{
  "num_hidden_layers": 14,
  "hidden_size": 512,
  "num_attention_heads": 8,
  "num_key_value_heads": 8,
  "head_dim": 64,
  "intermediate_size": 2048,
  "vocab_size": 8192,
  "hidden_act": "quick_gelu",
  "norm": "layernorm",
  "norm_place": "pre",
  "norm_eps": 1e-05,
  "positions": "learned",
  "qk_norm": false,
  "attn_scale": 0.125,
  "bias": "all",
  "tie_word_embeddings": false,
  "parallel_block": false,
  "init": "normal",
  "init_std_qkv": 0.0305,
  "init_std_o": 0.0379,
  "init_std_up": 0.0436,
  "init_std_down": 0.0436,
  "optimizer": "muon_hyperball",
  "learning_rate": 0.00722,
  "lr_mult_qkv": 0.4,
  "beta1": 0.95,
  "lr_head": 0.0061,
  "max_grad_norm": 2.0,
  "warmup_steps": 200,
  "schedule": "wsd",
  "decay_fraction": 1.0,
  "decay_shape": "linear",
  "final_lr_fraction": 0.0,
  "batch_tokens": [32768, 65536, 131072],
  "max_seq_len": 1024,
  "doc_mask": true,
  "train_tokens": 444700000,
  "max_steps": 7119,
  "dataset": "wikipedia_en"
}
MLP neurons of a small language model. Each row is named by its layer, matrix (up: input weights) and neuron, and shows model dimensions 160-287. Each number is 128 + 24 x the weight over its row's rms, rounded and kept within 0 to 255. Numbers have three digits each.
After each neuron's rows, "fires on" lists the tokens most often at its 100 highest values on Wikipedia text that the model never trained on.

L6.up555:147165104096157155120101129170124105119143140130150117133139155129166112159128132117139103129105110109081133133136108119125125096155153134131149129160095124104188149109093125095155141139126140159107157111106102130111123169139118159067147130097164130149086106133095120148170170078128133127144116143124106110136149135147136142084098119128107136137088154140115096077103147110107087087107
fires on: " and", " was", " |", " or", " were", ","

L6.up1318:096144136168117132097130173182086117155169078109142157131161139156097132117131106150098160140115123120116153145159117134148166133119132140122171135135102120113085148163125123122133148107096106144128120155122109148171142126126128099156145099157123113111121081194179092086109166108134128133126135149125105135121104131085120151127172128104120131170096091116103155142124158159094147113148
fires on: " |", "s", "ent", "t", " a"

L6.up1831:084154147071126150111098131143157112105098148113147133143093130152097122154132150139129132086121146129156145129100140125155111108109142129131133098069129101148111145117141126139128160152131086194111119144101084131113145134125158165151063138112107105138113114104135140152125128152135127129125152113131089115114112165090131116150126144125138126151125140113106126124115155140135140142146
fires on: "s", "ing", ".", "op", "e", "–"

L6.up1940:121083126137148116123149108131099164134139123115158131115147153130133123156115120126111128149148100113144119156196163149152145166107160114123138131064138114160136170104111133101132124144131162139103114149106159115155097125145151099100159083145092111117142187150133222135106138155092159084152092127164133117107085125179174145143175116138117153101149127087142130139129114162103121069149
fires on: "ing", "e", "s", "Early", " to", "ed"

L3.up1675:136172105154100101099128111123151118165107128123130153145142150104162136106119112130111076149101129118125128155110109171120150131139165148132176138153154116133112142126138115144160143127097106190122176120062140075087134121143137174163114119162107120145108127167115111144163145117134171090109125133141129127136135125112114083145164133128118117107168099136155172112155113127080096129117
fires on: ".", "ing", "s"

L6.up1024:151130145102151117130141141160141141122144160181169144109151152125143117126141146104133111082165101152115131131161141131166106115134129110075141107114171140128116116117109094115080123107161122148166100176132144121130135116162089146142154158148166109123117108125133113144140151105101131104102145137135173141111128148097105155151088097118117112156155109160156192129156110105135166115114
fires on: ".", "ner", " much", " (", " of", "er"

L3.up704:151120105120139113111128123102140153124144159094091097120124125122145139139157090181113075119132163136105110122177129119123130148160166130111097154115117103145147142120135119135151108175157123130122086122119188137102136136137096122096111156131144087139109125151099116093161120182147092099081129118092100101165149140074129090108107135156090125116122161134131118099106170101160070117147
fires on: ",", " and", " elections", " Cup", "ge", " August"

L3.up475:135101094122127133124086132113146151123103123160145128102107147096150164124101079126120136115133128134120162132129126137144133163126129149154116090126108149096110170129116174101115118147069105159113118136085097181134072146159129120098154136127125170133159188129153115149161140100132168136118165128088103128144097135043121107127133115118115116135137091103137124112139101168110105111131
fires on: "1", "8", "5", "6", "4", "3"

L6.up2036:132140137102110183115137104142149126111122131138112104169123133129170112132142140119157138124109116105089113108162119132136112132101151099154126128091123119090142127141061137156111122121143117105180112137105115182156124146100171115134117161152130101113119112176150191139072125126181124147159128188138160159153131162125149136134106112121112139149125152120100178144108135113134151146159
fires on: "s", " for", " and", "'", " an", "id"

L6.up1896:145123126097093103114120158129114139125121126100164126157149111111159150106131154089140137144118118158116106157137157134121098140133148115114171134142101129143108132114130106139112137095166151135106120100128155144127149126143094131111154125133126129123137124146130115162121153170146156152100086126106077143127134149168136115132091154144056152102126181169108141145125145094123142106159
fires on: " and", "s", "'", " or", "ve"

L3.up1869:112140138163119099136166120101139079073152127132137150154149114116133168144128105103093119109080118167121154153086173126119123105143117110097120158096124147137134125151121119120059162137114082110117172127139117114138132117147145146133136126085134102146142144149145140100085125135160140123165075130125169164146141113115106166156108128148114120101123121107147083151122156117092159131138
fires on: "\n", ".", " and", "\"", " but"

L6.up1436:101139150137132159086119127175125138126113109128123118133151081115086153116132079096124145136148068112119149101103162100104089161137120096095120123107109124103147108138144138149109100169129137117131079168115160122122101119189085120141160160115074152127111155121163116124145119130071146160151110125112167139126142108075106134139156144115110115083125115150152108123162119135117171115108
fires on: " and", ",", " horse", " it", " racing"

L3.up2018:088138127140105081131038127164095117090112129142150140101129119163163136111110121150125101156154147132120126136079113166156126098136146121131093133149171118095152141132117132105112116152100140149127136129140088141165087119155140144114079101111139157104129131111131155098136146109119136133151154137110117158121136132096106091067094168128142144170091126103104169147121128106094107144172
fires on: " |", ";"

L6.up920:134137115138164137097120099144129153136131122087118130092178143146152142153149112124144123142124157128081189150126081150135129109094097122120115143110108158129163141158118189116146107124124169138124135147103112112126141098110130128141107121126141113139124070126157056096125124128108151120140135149116120117165103143133124128118132119151135139124103074108143089127115175159114126143146
fires on: "s", "st", "o"

L6.up1635:142135181102180161148128134084122121152116135094130114093099159102077138130125152185111160123143108121171143161123121166150144115106137126135108107162134134112141138126107121084111140153132155129135140129124119164139131119133102111139158141109114127137148134156087162108132124115125175122142100126135102135169083117172096139146144123155132160167121132174121120123111161158151147166155
fires on: " of", " in", "'", "-", ".", "L"

L6.up776:130146090126163170129082124134066096125134125103112142118107109113169144086122120159125141144164165173111128166134135103125148126112172172152095100114153119135098131131085093088151128125179150105071125122132163094139157079152164130110126120128152134103134136161101100138121141135151163158111108102111131137139126122164114140126147176122101124115115182174093160167101120128130174146125
fires on: "-", "mb", "ro", "e", " and", "vi"

L6.up1904:120163123111124149124099117135156169144163138142125140171121153099119113126159138132124145114149137116106138141120153129124117139138139135116167131133119153110152131096125140132149179154112119117147145150173091120123123113114133124143108114083137145139178131183143113138103185138114145120105126087109111114116116115111144117109144041136051086118127106092137156169069116161110123079135
fires on: "s", "ing", " and", "y", " for", " which"

L3.up1031:122113135118126140137156101125120081116108102123097099117152144106071144077139160118109150105110079130173155131142168135115128117153117124119153109142116125144128131130105110098131141167128112149136142140099100121115161123125128126134104119125128140084121123149142123119143122099168107131145134116133144140142168119136119146106103112126075161166141148182161103156101121111083085136135
fires on: ".", "History", "correct"

L6.up220:113097133150103078150102142110159150111141149125138116192092127108128115113100151162107113149165113151113130142084126116196126109140152140147125148133129127100130131096147147111167136125103077146111135120097103091103129152091110138138113137116129130132125122122129154156119127145129124118155100132078158125108163091093102084133179146191103106137136117132135145098101173131117117143134
fires on: "ia", "a", " over", "ian", "ar", "ul"

L6.up848:115129123128116143114106140112123122149100106097123118160130131147119113110135168143081134148142126146127174116130112157147131149095138155135145123162131091123147120122120111120117121088143113126173127128130112134140129143122087144093137165120163169133091081108110134168117081108133135098144163150087089150122125109170110038078128108118127151124139140148145150139137151104101126155086
fires on: " and", " or", " not", "or", " be", " age"

L6.up939:117098158114059126131179153168150130154120147087140180106133157115071089128120163112070133123147116130141119112127142158130118110131152186149146120130155106102101140193144135173118114139152111156089127109134113127126124114113095180088131137135158148188111125148103128146147151120108091100132149148148112129147152138132134129139119122126097130168152149107126107134141122116106128125129
fires on: " the", "ed", "s", "ing", "lu"

L6.up294:091117163114154150134126129122167086140078132117128129145153137198128135111135123112141131117112117124165164163125108109149113150129118150135087148119120145172106155133132107071150146153114137170145141116117098125153085114141116146123094156117118179111163111114132133133106129143113087101155131142136147154126201090108120152129084131123131103128127173084103118100137105151136149134164
fires on: "s", "ing", ")", ":"

L6.up110:142084112125109113097125126113108158145104119136118137139111134176097130123140133140148087121149131123129168180129148125150160110130117111154157133101082137140124112145132096099191101142077136138084127113118118145134141112124098124145085084090106143157154105161153135085112134115134099121136181106127174128112142107127093127134132127124151138147124130118138161117117126181136103113128
fires on: " of", "el", "ed"

L6.up1618:114137134135098070142093131066141101123106150110119123091134156104106096153134135131114142143136149130151157136108090141164130116130124137117117121112123115099131125105127167102117114136153088117113145139110117113146102114147109150148146131170181130064121176122143131159121123167147128155115109129094121100145150133116107176116082119131093138151140117093117122167132105139128091116172
fires on: ",", ".", " |", ":", " "

L3.up161:126165112148110118152099139171095098154141114158126094151114127121100132155144115136159124164077164119085155123112135135122099144162108100125136130104137107102127130096132158106160159146073188097132147109154133127162141150135150151120156135144118142152113142065121136127102084132107136134136154099119163152104105116108156144127117140153095155123092132145138155100140114144121130127129
fires on: ";", " R", "AR", " club", "-", "CH"

L6.up194:170166148104130136091119125132111130116128126110111125103118117097147122133142150133114162115141154142110137116157127140119132110096162127141140187138131109123102149135101094079150140122109147111140155142133157145133136107126104126141107089114088120119153181139101091094167141125132162115141121116134148131135128151154155073163146120141116123106139149122123160160138079071150121158101
fires on: " of", " |", " ", " the", "d"

L3.up1986:123117110155137141134138069108112074127149136118112117134163114169112122117092143127141166089139116133099127152108100127108161149121127150117123149156107137123133126126093138154169122129086121132096095157132084112135120116120155146121155146078152111132139170159149049096153132120143127131116113126130105150165124120143128156115117097156146119147153113194162118140135109117102106089099
fires on: "—", " —", " including", ":", " include", ","

L6.up753:143152103137182066142099102137143145173134129122131117130129127127101088113165146102120104115100117135094128138127121104126128170148150119100146137151112096148061156078140101096147090101125127142169095124116105125137136083157135129101109109127108163141144163124150155143156103133111129151116149136140137135134114132151147122180166112093114121100088110150130114087108069144121113107105
fires on: "s", " ", "es", " years", " of"

L6.up757:139137127111122136110135165124101094107130121106113137155107146138136124132141103105084139134090121109154155100116105098107119081112186107111141124098138077121112114152153163140133140145065131086122169121106115128178160117103139152159087115109135131101119097166122112114151114116142108192115138108140111132145129115106139149114137137154155138149099171139126156164147132142079198099132
fires on: "1", ",", "2", "3", "0", " ("

L3.up1312:154085110111140119082131123076122109168129136150093119095129103136128135158158124148142100166154122119084155110123176143127151139102162105133115102156105160096123194087119186107117115093113149129107135154115157133127103122163113129109119095059164092102155152069121119123156104114135156152129165119137122140147115106134144143167125109133126115106093142132092109163094090081107127142132
fires on: "1", " California", "\")", " recently", " Jose", "6"

L6.up1983:135141133118122128082133161188113139110134111126172145124105115101129151137128154139118109158116103101092133146135133150200153164157162100135143133139095148125130169133078108116126133102158115125157127122086140157115155127140130148129117150119143121174105128163089115136103125084174154148096142170111133106170130131078100178135169140152117169145111145091098142100113149147108145140121
fires on: " and", " as", "'", " ", ".", " or"

L6.up1396:095129127132094118094106117119169124094127130107117108152100089119109140118101155182123109079135136147164117165148134119116100123124133084128134159155141093088140145186110128131082114138105117125130169162149073125135147150095138121121140200123137131141120142120149117130119123128147091134087128166090146090088164150123116119096125148148116173125146135128140154086126134148103117164139
fires on: " and", ",", ";", " of", "ir"

L6.up74:109104099143114182112095137104140108090177129137146094146139156092135109122135150142126138124109154108177188122117095132141157115122084135125134127155120134144150096131103098100138147124077162149140131176138132143152118136120144106109134118125079128101151134145118092131170165100087123092142101159121140082143177118152133117123079157145124126110113154107132148068061107121110128145145
fires on: " |", ",", " (", " of"

L6.up507:147103145145120116120108154128150137118108126134120137092135097129146133095170142084153131082103157113119113156141105082102106143134127072118171132128130116135140170160138116128074142115103158170161141124141149149163127156120150113142140130103152122159123174105145097095114167084115104146112119097110152139111125110122127127152105118119098111164144134119165121129141117142143116117133
fires on: " for", " on", " of", " to", ".", " in"

L6.up968:128085135153121096174126160125156151133134111137160139159156141148150150131137088154149151066155134087107148156135137078120110127123147135123145115103120171112090134110134075129139125183170153155129173157124140121119128152144146134113087125102125107150145135143146146135085164153119100145113127092110137122132126126119084147136085155134116124112147130135115138175128113118088126123094
fires on: "ing", "s", "d", "ed", "al", ":"

L6.up223:126182109151138109105109145131102171160151100107136080164183132127105157106143134166089175104146114154163193169090146119127109122113127106095145106133102097138131138092133144088120150120114138127125148093152151141126149100128093084104094109125080132122107152129142113139158122135124142145114131146109105080133108114144124131137109129160104113084067123090141153162134139142096174107145
fires on: " and", ".", "'", "er"

L3.up1999:159121125159121092130093121099148143130155163132095155100128087150181104082138101121121104124117134107122094120157141153115107132118106143073133087123160172157134113180162131107075176161096123057120107170111131109117142110134098160136171140115111115122121093141111110109132086171110092157148111137131162094124124114131149088143124151139129163133120119128149155084138127150134111141071
fires on: " the", ":", " against", " round"

L6.up192:136148132128119113079116149137117140138127173145104142123129134120126107111121160127105151159117113157122136129106116149099136125132131108134117141120137093099121149127103153143109142073171091148129109128111127098118121143159160146106141104131114109098121129167137097136138133142115141145118155148102113114190129080116111107147157139176133149114148112136108103141106124136145124151148
fires on: "-", " as", "V", " ", " to", " it"

L3.up1015:143135125147117119123136117077163131116095142139124089157127118141171145134119138132170153119142157114118145102138133156106178091128118124129185134118128132142169141117099166101127129096065131101165117077135107137116114157117159126133103127142169128079114125152109128156130149098159120164172154081157088127134096123122149178070103144102085159118104115150099117116082134097092092115136
fires on: " to", " |", " they", " it"

L6.up1071:139139105137130114082164150155143099115109123151119153101158118130133113161160143130102113134150124144091091115146168122088119095110166111139136137140165144167130170102107119112101132129169158098121148134129084146127103110109119153092135135154078051080183142152174151164120112130113128108177151139173117136116141105136120145137098120114146121162093151120107165101131146121129114121145
fires on: ":", ",", " from", " of", "s"

L6.up1520:137172108151120150133190118138110136133115162138059135141104149131144111126108129108094109078107087156104116143179156144136114122172132102099126127128119110100105106118152107073127113123118096127151125156134154098143117114161143154124109113116103117115147132137156092113154104103161125162109096120113104159120124111163140134095108141136169083135111116138181150180129125157154128103096
fires on: " of", " with", ":"

L6.up1113:145054136105132158112114112107110130148112166108107089170110137086123114149110126130106106131075114134148127092102094115089151133138112156153128117095127133135139185132133137147083116071094130095115149139145158138148139150091122128130101136123104180140165123120136121134124148132109090131140155126152120105172135145128109174143144120153116167122151121118110150117088119131126181126177
fires on: ",", ";", " (", "0"

L3.up1050:140155163146142096092110140130164127111107192149123103128128160100107156145170118138092166135155172098083114128135122145132165130104140117160177137093152156109157148146171084105131099101125170115076181159138163144106141111137133122150101126130118162154151162127126127126140116098084140141152101133110050102119110143116110144104071116151118134141123084137111155114089088145109136158154
fires on: ",", ";", " which", " |", " born"

L6.up1141:166080134104081134148111141111129086089133158138131135128082105120163133114128137110133125109125104104129171118097110110136143124103077122129113128145162110118149152125112116151133128155131090120132148127133105116147085146110100166146122096152149128048143120126172109150181136142119125129140194166130162138149114160113114110118124133133164154140109162084116177133127146097119134140105
fires on: " of", "s", "nd", " |", ".", "ven"

L3.up1284:127122125117121135139176158122163139120137141106074173087106100116136147146086125099142108152151139157126123140131130130101133135133123134107147123131143154155101082121116166094136154108102116113118091167089138103132139103149112103112151046139138125104096132128131147148105138128105120107139128124111109123113122125137188144172141106134143181113118137136179108098133112089113092098149
fires on: " the", " round", "===", " Los", "The", " at"

L3.up1495:129121132111118149139133159127088136159159097089155139114125098126105157087070164101094097128159111152136132116151116115154165157117068155141145156161133122122119106092132112108146135107103114132104119157087115092157144095128107117088137105127153167139114096143128116146106107136136120162135131159102134137104121149150096091155140103148156157103127095107150159123097142151124102131068
fires on: ",", " of", " and", " which", " |"

L3.up1988:154110158117174131116141153160131116148121077176154187113129105095127104088086196119114140124183103142147141115118107146146153138137112155091138142164133116170103121115101110153174144064081107128099116172113118122136128109113131163112122106156154134087136134136123121145147133142126127158148144113122114123078098132164075117133175129115142160118138113119185118172110110127104115160119
fires on: " and", ","

L3.up2021:123088144158123114121139143127077094153139181090135110081135086152147115124083117102104133136151104146153122130111155098106157128087123148170129151132116136104101096096126106096172118102093106126104157143138144158125113137101154134099144141129144144123112119113113098174112137093108083150157102142108123120123177093104133171143172112189167162125141107105126169147146125118097150170182
fires on: ",", " by", " (", " time"

L6.up1115:126122153117127109112149104085112102116167120091178113104108124105082099144145147100077127084139101121113122156127098126119108137109129140138132118159164162150148134110117146114170122126152094153123137119170125183168091127157174161134109138068113153109130135111168077153123124122133130097128096110118097066135142132106117139173144127119124128118129161135090141129125205154111112113152
fires on: "e", "s", "-", "'", "n"

L6.up822:159174112109169145124113159138138117116150148089124141168099077120126161129125102151123109159129119122118159135174131087115123116139095140091129131100108117175186127122134119136150140116123117127106131139123125089122158138146146135129141121153140121139124106165104134129122129130140118141139087132105132101143186139117121085104143140132156146099152102136059113139090173158131125129126
fires on: " and", " to", ",", "),"

L6.up636:147162133089132106108116136132133108125115124118109108113117095142147096109103090113112155127170126134128096145148129096093174145153153141147056132126082144083136158114136141126118124080132099145172114148129110170111113146129134132105145128134133136144114111129106130089196100113089140110150145115116121084141141108111128094078146125168159132139165129139130141125204127146136167127106
fires on: " on", " match", " out", " of", "-", "day"

L6.up1761:146083114104171169171163142157117143114169198091139091107138127120174137130140113136155158159107142157163148162131130130123179089126108127148132133113133158134154156117104091097149121162134151149091141144112133107110101106091130127108108096125128127097126144137138150120156078137183110117123110118123120131122090197106141178153135106136142129112125127110149121164088173138075139147096
fires on: "e", "-", "d", "s", "5", "ing"

L6.up1849:156084124103083106131179102119103126136098115118106134153115150118122149136090155090176077134146138136048113106130121148170144121150135106114158127118155137089137173140111108162143135123124121188106155146153097138120112115125092155117124125159099094110121120107129135138112108113118165109129117164128126121141122135136099089120112118111125144167124129145109166084117082141107155135131
fires on: ".", "s", "'", "ple", "y", "ric"

L6.up1724:138123097139143107145106109102121164146085137178126136139083118154114089164137138159191089148130127121143130126100154165141147114142148102147165178091114122152118136120135108120132146123103152153112092118132115162130114103117180122129079129116153131130136093133080178157103115127137090134100117136122122121173120161134146150118158139161138131152129153148146159130081133153125118134142
fires on: " of", "ed", "es", " up", "ic", "/"

L6.up988:092132123152101152102119100073144114137085181154139138147156147125151167147169163127148141150090171141140152143096150122165143111123123154147147161135096131145146203123099165116136148180126165111115151139135130124075157144078111133110116129093108117124099155189104094109122178115099156117115135104115154053115146142120118165142101108113140145153125138130115153099097094106114115144149
fires on: " of", ",", " in", " |", " the"

L3.up201:121130131142084080115122114127104156133105144117127134074125120140133137093103152100163132137157170115088092137109110138123160103128154090134138120119153111090128134100091126106154128081126137140157123107115134104114137116142144092147053137115143161079127146120122124135144136118148096130162167132105108136063120131115158117140143179102141146127114118135106153126094129111146090113144
fires on: " |", "---|---|---|---|"

L6.up93:109127123127140123152126107108126138143151162177109147118142108121098164122146171137149124111150102137089146134136156142142100153109139176132150102116100188087112140116078103142165147105116148153164128152148116149122124107129139111133133115107158137103165105098122215136123134109093120143165093132183112092155143123125142126164134102113073071136135076176151138115105158152121147094144
fires on: "–", " ", " not", ":", " of", " had"

L6.up1079:119139120112156125080151123137110138124093135121107162093111114167139122092140132156118140148116159122122100141149111149120162130142150134118133136125127077141141119121102163137166100141153128129087175135097143143123103133137131141149097133163054125122125108111151081123119137108111125178138137142115113090165096128145113140136170127159161101107141119142157104122195130151118144122132
fires on: "s", "man", "ing", "hum", "min"

L6.up141:132147181158128134137169132126129091146117095086151100129142107120137119144128156151094170150112103124110110131136109120117121135097166138108113153144122149095160151114121155133116109146131128128115134117127142125134139118148131124134128097079168128136137127163092092128134140128127138144170122168133114104162141165143148093146154136097071107168144119116099134083121112149076123109148
fires on: "s", " had", " to", "ing", " ", " has"

L6.up302:133132090165113163125110101098100104095113127112160143130136146122116196108124112133105098110134086111132183122128106135186101128150113105130117130115111080149117112179138146167090125122127213145128139129142103146179097122114131091126114127140130115160127141131118131158112140141124146128129130125156142103166133124154099100142121132109111141153139150143154120130127120133124119147137
fires on: " and", " which", " be", ",", " of"

L6.up1199:136108139123109134105131161107133152146103166108123142134128126160132162142152133111085141147107120142135129174106114177116072108087200137125113152149095125128168122117149141113155120107139133125100105114079084138089163079118167168129091109224149107140144080179116162094130120156117102123135156131137104096124117139128142111139098132122107154129115134142144113127129135167133128086141
fires on: "s", "th", "st", "on", "est"

L6.up806:133110096148155189127177110142095119130156184103089182136096096142121153148142142138113133117119104126177123125155109089095116120106128079118143103138093125071146159151163107109098103139182089108131151116096137134136139128142102164133162118161078123108134170142142118144113134146107116090112119151123126089113182131131120137111120155118095141128152160131107148124171144140123116103125
fires on: " and", " had", " or", ":", ",", "1"

L6.up1000:147119130152125084119102106112139120126143144166138132156140138134144132119076111094143162120097123122137101078072120122140177127111125156079154124103104090122141165137134134110179088126154090135113126157126124110148142112138199147105154105079107138133120108132148122122170122151093143112130141087143112122119161118129119118087144148144113159083126126126135174135159132139128123140143
fires on: " of", "-", " to", "/", " through"

L6.up612:104136175156122122124100121115142129120093157148133168124090121137148144129122130110160120116060157105129160143083124131146149134096144086142143122109107124129136168164144122141111115149146105131130110089134149152135138104145147121117132072110136128126129147138155117131111168125145111147158098093156140165132133127088149130104161146132129144174151119133143136163119172155126122132171
fires on: " of", " in", " to", " ", " on", "where"

L6.up953:106129121172128137104072180139114129111103161171113136101103141126122136101140102153132111155095134143149156128116178108105143115135114153110135128155136132115158123118107109134161170125125149105134107128148107161154095116114116127089098115118123132101139128114123150121113141098096114164124171119082119124154134156148126134099104146155134132162091130113147167154130148120115116130159
fires on: " |", ";", " "

L3.up1366:094107127147128132080150130126114115121159155149108123123172107137148169105142170144115095109133118122133160104116182116112164132142099077134136130154075108119134100152174114116129153148122087114124101112154082105100125111147109124117126090087174143145128134085117116093089168107147122094129125082107140126105165133145128196101106124068176122108122111151121132145127128086138144087141
fires on: ".", " and", " by", " Tour", ":"

L3.up1028:099128131147114116098174143085122150125112098099097131077163128106134155113130144118104131133128112138080140100159124143113108141167119113121099109136123127122117124164110065115120106153113138085163154124121170149157123117138127107132128111085132105125111136111061153116106144075129133132108059116142108138131150129127137147138114095111122097120160123121105134146127141120161156130111
fires on: ".", ").", ":"

L3.up1655:099146120170152092117122147108158104130095095159115108181167085131145147134134153121094134122104136162127134135093161144125155103132129136120147111124114137137111140140086134104123148146089114124130150122085124140142144130134141107106124128121110132152135113113137094155104157174153108143137109124147122124178141161146095157101102147116146146154139130104085118159114138135109088153152
fires on: " |", "|"

L3.up1294:142109134123119135113099144159042151150088139090150096125127142102090138142130150124090095089115102122059141097150155171121118084132110111124125126128101113092111133165128134110112141161085102141114118125125139114177101121110121125144097089093149127116126149101136156084120139127117116111111171136149125114117143134135131116162155140159135161137130116106100154152099130126114108159095
fires on: " |", "---|---|---|---|"

L6.up1790:120138119134098140127122141113082121072082088119075126109132114143131100176109132141156144099152126134131113141176136184123129160136131124150155160167130161131117120087142109128083112142151096180101085144123129160163093117125094146127099122157131127115100106145170119123112120109133150151148169121138108118122108077123068156145099144135166167141125149165138148136131100176113153137154
fires on: " of", "'", "day", " later", "y", " after"

L6.up729:144106123133104082122138128152087133119065120168139056109121095103163105111127147133128089148156123145100101157132125181142133114101094099086138129108132135122106124099110122137119155164123127105102131126121116086155115097138120126142118125100139111105140125128128100086128134134184109089157160138122101116097106124149115152145186083128105122088116133125128119151095145091105102104142
fires on: " |"

L3.up118:101130107125131143133176116120150115081122149129154122168153129128144138132133132119130165075100118166119115134121139157120103113130104121104164106148114141110125095116167126114088130162158117115156092070129096107112127108141143134094129142136145125102119085094148090157127157154161123185163126103139172170126160145113125183107160149129131152122093144117105137123099142168135116143123
fires on: " |"

L6.up1109:159112108126141119103136167120142129125133144143131171103179087164113146134148116143147144141108146151118094156190122152160133100110155129132173187149120159153132146123109156114133122136121114120134157151098129081122148103115121153119122139153139132073152118120130130125140180118109147131143144106096102162153094136131169147139088138140106129121127100167139132156115140106134149108120
fires on: " ", "s", ","

L3.up1552:138128144148107145110117133113118164132135119113087146133142111115149116156109093114112123109115141117111145135100108116140112102124154109157080125112151150118158078124137157101142116130092097106089132136139152127110106102123067153112095122146134131141137133138123156121129075145143148126119104155106091144110135097140147195150119138150146155144090131094115128136142102086122101117108
fires on: " in", " at", " to", " the", " years", " that"

L6.up701:171105138119128118143159182123143115119168155115116119111094099064116144105160163143099136086125137176078158140081126131123097139148120129130162171079146068126149154095124155123211161103110112117147137104139150131176098138094119116164136106105103172107167145144112129093105144119102168096130109162147161141112117122086131130135118136125117149118138136137128159125108124114138105127119
fires on: " of", " he", " to", "s", " |"

L3.up1591:157141122150111105107145130115077135110116156125153137120110088106108149088161165121154126118145126139142133149165127093111111125093132123146088127145093098083116128111142111136161133099089146138152091107138136158149141137125114140102085157157184130137170180074120140104107176124145117120154139148116118105121141163129132113186170112080082119105144124107088130141135118112117126116096
fires on: " |"

L3.up891:117124101119129136122151116109153121082109130120088122143122149146101098145114132135124140114163130110154167118142086118128116111161156118087087133122103108091140133132161113157117120160111097144147101105141113160111142106083114152165084158091146114085099127119139111158119108134156100130112149105088156150153154086155144135173128136128142173145093122155110104160146098075143112090128
fires on: "\"", ".\"", " |", ".", ")"

L6.up1545:142094096130129132100132105166106099095074104080120148090125126125138108161122144123114127115118121163123134133158106159100134120181163132132153132079101126127124156146114131133129103133135101118106146111112112133141138182101113110114115169110162150168162146105106130111137192116114145107132109093132091133136123074053149137139132137110145136136090171125117130138108151113148126139160
fires on: " (", ",", " was", " as"

L6.up1228:116145153193112184079135129087126132136146151115139133140125145090099141129120137112113111123100126106115161142113135140111136109132085135136101122133097101128141152092181128104167129119149163106201085133118144144123133116104126159111084123122130120150145167159086128084125176125115119145132148108127168081120126135073130138161091189144156135120126134113129137117110109120139112156105
fires on: ",", " of", " in", " (", ")"

L3.up80:146163064153160148148136137096116138141129108083138142121149100107131106122137139128147133085200126166121131116092111129157143159198144127146144154151116122106137148116102122165120134133106099159124141135106106128099125091111149156113133140119134143073132140121145082159141127074117106125100114136112157107161119135158173131136136159110137130144148159130175108140109134090120130113116
fires on: ",", "\n", "—", "^{[", " song"